{
  "num_hidden_layers": 8,
  "hidden_size": 256,
  "num_attention_heads": 2,
  "num_key_value_heads": 2,
  "head_dim": 64,
  "intermediate_size": 1024,
  "vocab_size": 2048,
  "hidden_act": "tanh_gelu",
  "norm": "layernorm",
  "norm_place": "pre",
  "norm_eps": 1e-05,
  "positions": "learned",
  "qk_norm": false,
  "attn_scale": 0.125,
  "bias": "all",
  "tie_word_embeddings": true,
  "parallel_block": false,
  "init": "orth",
  "init_std_qkv": 0.049,
  "init_std_o": 0.0123,
  "init_std_up": 0.049,
  "init_std_down": 0.0123,
  "optimizer": "muon_variant",
  "learning_rate": 0.0096,
  "lr_mult_o": 3.0,
  "beta1": 0.95,
  "lr_head": 0.00473,
  "max_grad_norm": 1.0,
  "warmup_steps": 200,
  "schedule": "wsd",
  "decay_fraction": 1.0,
  "decay_shape": "cos",
  "final_lr_fraction": 0.05,
  "batch_tokens": 32768,
  "max_seq_len": 512,
  "doc_mask": true,
  "train_tokens": 230600000,
  "max_steps": 7038,
  "dataset": "wikipedia_en"
}
MLP neurons of a small language model. Each row is named by its layer, matrix (up: input weights) and neuron, and shows model dimensions 0-191. Each number is 128 + 32 x the weight over its row's rms, rounded and kept within 0 to 255. Numbers have three digits each.
After each neuron's rows, "fires on" lists the tokens most often at its 100 highest values on Wikipedia text that the model never trained on.

L2.up58:075175130132146134147107076132126123133137189135130137143128110150134116120161129110146084112137138133129131135194078145134177101165100195118110118138096163092135132081139132100116083174102112095078109129106146131130122089159126106141107153155193155118143118130123168087184111154060138109145150090130077136139151135129143091143078164158133148124125183068119101078201110059170168126105119117171143135102161114210148191216173156095122138146107171135128137156137108082129149136125130143131168090126129131134127191152144100128093177108165135096113166129106195135138129071057100056
fires on: "ra", "la", "ba", "tra", "ja"

L2.up422:167131129118162115091124113102155184123155080117081151123089190078171140142107066139076104095099137107074064075136163081129137156144147152090156137133173153124145129179152150136149099119123137119145151110184146112134122062124115141167179141145134121090063124182179165119154079096111117082107129197084137135103140113144084142138136103124182141123161125121102135155152163118060097125118140145081113150107154187105111113168151148185195089100103177153078103073096102089067166190114084114164117185165156146126102147128124075162184141025110182133121169160144095102080128173119128118
fires on: "ult", " C", " to", " in", " imp", " pre"

L2.up943:074174117167155107127142157107117121058172117124186140102128121141126148071115152193124064133157166135161097092102110105150093094197173110140169151116139124160127139132164124097149120223083171109083143164165166107196153120103101093143119120107133113117094093158088102159127140116120175122119128105171113110090114139082119163167124098133144123111153120112108084191125124126073157123058149080074164096090131107138140113102185188164123222104153097113150155081080171123160084092113166124117149178156055106115154126122093090075101099116112143170174117135107133142113162104055084114
fires on: "pt", "li", " 2024", "br", "ir", "23"

L2.up325:125150083113144140147120121045159142125159141139141128109120144124096201109140159121179108111180131149093086088158138155118076059160108123147109091126113113130184117115151137199141112099122172129145166123100186111153154134120118155113093184131137129126134141159174111100118073113140176140124170123081137129190092117109100076131115173120068108164174094174157150133119132177122131236104099150088088210167145138136164106107127153094127113179115108089120160109139111149166097170118106105157083066094082131133160143109126091093141044077115088160146138157091110119065141186131093110
fires on: "ar", "ran", "ri", "act", "low", "ut"

L2.up820:186115131148141101144122183078125128138131127140126137159071117055117141152104087092120134131068120123127020160158167133163072132213137148094151127106111113172093131129151203135138129097123169089158147124114150110138103135111112160097136102124150144113146097105137097157182227159106093092119151127078124088168145086122114099119134144176169108175136166154067145101125158121127134141112126137092134176161122160137120143118161132089119094172148115101151175135121149160109117152149102150119172077164127164145138087121122160124134191113127084087088159101099085161109092109147114146
fires on: " lo", " cl", " Lo", " Go", "gi", " Bo"

L2.up667:107120104153130090182068150147127142110160159103107147180147117119163135092135122115100124143086162169120137103124173154171123110164158151154180089095103119131140152071079156099107067139137161148109150085147101100157088163118054135068142082098042102173179121091091141088192138144146121134248089139083134206150087126172174175088129129160110124130166105135155100099093165125164161123166144121150098115168135131075144116130137058117175059126134135123168130117152126166144115103146121143132133145067101140091113075089143091116138148179118188110167157121106144127168114063102105116
fires on: " h", " d", " bo", "go", "bo", "as"

L2.up300:096120161166136165142164136107114110165109160153123121125105126116125148120124112164173150095153114130160113096108221077135162144107132092150122093129122132119105141093131178077145170107118138122121129152098181129166169083180111112134091083122156076157106114075109183154125159088108102114084126114122127156133166101134093157112105147157107084164172186079148123153052186159192134141115114101176113161091165143174091132168094153102133109160123091036106131134074116102097106097130125105117142144107191123106136158140136127123094148116091094156098188103136084124112154132123110143
fires on: "d", "on", "min", " to", "em", "w"

L2.up414:146147118095144108137160161096193104150115097108147166108104152160114197137151086137070118162122134085151130119133128113116075078100139155110111169114115162084150143120127081103118064159126093112127105124040121077138124134088142095080126086125117118155135184120111067158129102178149129101165133140155128140159157137137143142080101136025153148159134095122156180150059165149133117137088178064178086176095126144153095174135070088111192118148155131055044128181167164081177132139116124157109172155150149117120156121137147144136104152108154129126130157096159140147101122110181106123
fires on: "e", " as", "at", " As", "hi", "or"

L2.up537:113145120091083135101155214121086112142136161086110212114117139119157180089134135125128071204166137093126084129150086127156135108162142172162141071123134176129086055186110088156149146180083127117195111140160156107122122097129096176130151147114133085163063094090136069146144152099108093097098130134137124135140142140154087146121126148081142192111100131164146137104158136154181169099147163106092121110156166124139110165081129117100146163132155153109116214112148121137084126127133105148141123091139111109149141116115104138121114114127202144129060057149165149119073165169111153148
fires on: "il", "al", "age", " election"

L2.up697:053142163096148148076144149145165116102150183118146167102143140127136103161223081095084162130141099115087130083158132135142117192154129090149099163090141140099082163146156111106080088079163098114122110063090151167092104146078140109124102097156136135106156074153183116094132144099125082193109136083061172159140142153112156142168143162147146121079121134088159132079089160079074154119115132153148128097155155139134082158123079141078137135154097101106133080127158127140204051181086131111129118086196102102136152111178104130086118067127151091172188150137154087174088133119153112141
fires on: " of", "o", "ci", "a"

L2.up998:151134139102172143060107150093101174139140183124115136072096149125181136173209174074122132113169101114084096134090159110132172118128137041141123108097097135159078117117094126147105123134124137118173100134104127131149154117135151122144169218079168135101040163119154097115101150072122146133141136044161103111116101081092113100147172155168142122109114107144133139143089127087136135163136112172124130163138094167211138093080158160141126197088160120142146155158129081119170159166137164091051106134154159116100106142102136108126123113151092105075195153074120052179147085157174157141
fires on: "ent", "cent", "en", "ed", "th"